config.toml
n_layer = 8
d_model = 192
n_head = 6
n_kv_head = 6
head_dim = 32
d_mlp = 768
vocab_size = 4861
activation = "gelu"
norm = "layernorm"
norm_place = "pre"
norm_eps = 1e-05
positions = "rope"
rope_base = 1000000.0
rope_fraction = 0.25
qk_norm = false
attn_scale = 0.177
bias = "all"
tie_embeddings = false
parallel_block = true
init = "normal"
init_std_qkv = 0.015
init_std_o = 0.00374
init_std_up = 0.015
init_std_down = 0.00374
init_mimetic = 0.7
optimizer = "adamw"
lr = 0.00247
beta1 = 0.95
beta2 = 0.98
weight_decay = 0.11
lr_head = 0.00837
grad_clip = 1.0
warmup_steps = 469
schedule = "wsd"
decay_fraction = 0.668
decay_shape = "square"
final_lr_fraction = 0.0
batch_tokens = 32768
seq_len = 1024
doc_mask = true
train_tokens = 112400000
steps = 3431
dataset = "wikipedia_en"
MLP neurons of a small language model. Each row is named by its layer, matrix (up: input weights) and neuron, and shows model dimensions 0-127. Each number is 128 + 24 x the weight over its row's rms, rounded and kept within 0 to 255. Numbers have three digits each.
After each neuron's rows, "fires on" lists the tokens most often at its 100 highest values on Wikipedia text that the model never trained on. A number after a token or word is its count.

L3.up439:137134128098099116135156155129157149121112148116136111120097131158135127116111093135208092122167113122155134135125164138102126116115158108143138087115156140132144151121200162124127124118112102112130142117131141128122140143163115079150115109133104108101132081152096115104145128110118117128097124130136148165143106205140121104136109136130176098143186094145099143144128142144087125129087
fires on: " band" 13, " Reg" 11, "iam" 9, "ins" 8, " stat" 8, " mean" 6

L3.up422:165156131152150125125131138065132150125115136116123110103174139104153146116129120129122100143169129138107203119143185100081130124149123121157071114111074076119123137126113151160128138154103101178158142129137120108113123153158076180145140133146095073092099123124153116104142118134118110133123186145172127165121114069110154117139143159158123136126138140127150136121153121112121115121109
fires on: " it" 24, "ld" 17, " strong" 7, " polic" 7, " popular" 7, " there" 5

L3.up598:117120119114126153098138127134147086096107145142141139154107118133119118161146136107098111138120132146091119108134162165119126149132117122089150178142099112115119105126075103132150142106187149091112133118160148123143127117095137181119131166139134132105094122137158147116075125124157153121121126155150101154149131051103157137124114133145123157101137173131121131099127148105167150080159
fires on: "day" 20, "ay" 13, "du" 9, " code:" 6, " determ" 5

L3.up484:099164128114156162090103159077090181114103109080136130122129106133155126129094132140131161115131131142133069090139125117174143154140150146093113129153146167143105074145156151107139148127123103121105123118161126104091119146087144100107144137188121117088100118099109132140132077149159093100133146161132102120120113099141114136113103117115135127165068148138151108083056084131120109134147
fires on: " is" 18, " ins" 15, " ab" 9, " be" 8, " ro" 7

L3.up415:149112086096111139128149159111110189111143159131104113155103125098114112132130089102136114100167101115121148145129164128094128168147117117143105098119129119117142110150142077154110087140176086124117133119160168115140113138149092087177143128100120117144149104128121137128076136136109135084130149144132109145139113139107101122110119126120126127123187140126140150128095151115121111121089
fires on: "ically" 21, " centur" 15, " medalist(s)" 8, "inn" 8, "em" 5

L3.up203:137110123132105161132125151113103130133123176124132144161072124086172116084131082094126132143126125111089137119119115173131140149149129142142111144150120123130155100155129105147112146164085093188165128108149168106073126131093153121159104120105113143149135124142138146144133152158110157087129096184124141161107150127106141113113179158149121114112128102119122118151093178151148120142108
fires on: "atin" 13, " stud" 10, " he" 10, " profess" 9, " cop" 7, "ST)" 6

L3.up668:115124107112112138131158134116137107121105185113114128118095138076170109130137171172105123137129114116068128130139144168148146128134091146166121110137108089148127108135128130134115127156155145145175151141162165142078147134173132139137142136114093103115128123141134124128086126137102151125124135171129121146142103087116100165110089149149104126106152107124049099117163158110118128125085
fires on: " 100" 13, " married" 11, "ific" 10, "000" 8, " educ" 6, " discover" 6

L3.up713:109136100125108159113132127136140130143133124125116135106074119167141105153117152165152137137144132137116094134122114157160129109108134075128159143102191149134134125135143119107121126100151155086050126130140137142138172094151150089109128118119148160120089110137059140147127136115105105121114087081114154097139083194121077139112095156101101139134149137122102140115166113122127155115130
fires on: " stat" 20, " Camp" 11, "fl" 10, " top" 8, " fe" 7

L3.up478:121137134109142141107093085090131126127143131138129119128134159111135140151095132121054147140154136139101145107127080131084129147174082098151153134114089126111098136143124097116134131091125172126149111096123137109107165149108118118156112145138114105108069142110138171117178156121120132144095137124162122141097111101056110081146108119125152149138159137126143131110139131081113144166156
fires on: "ven" 13, " named" 10, "ly" 9, " of" 9, " video" 6, " Des" 6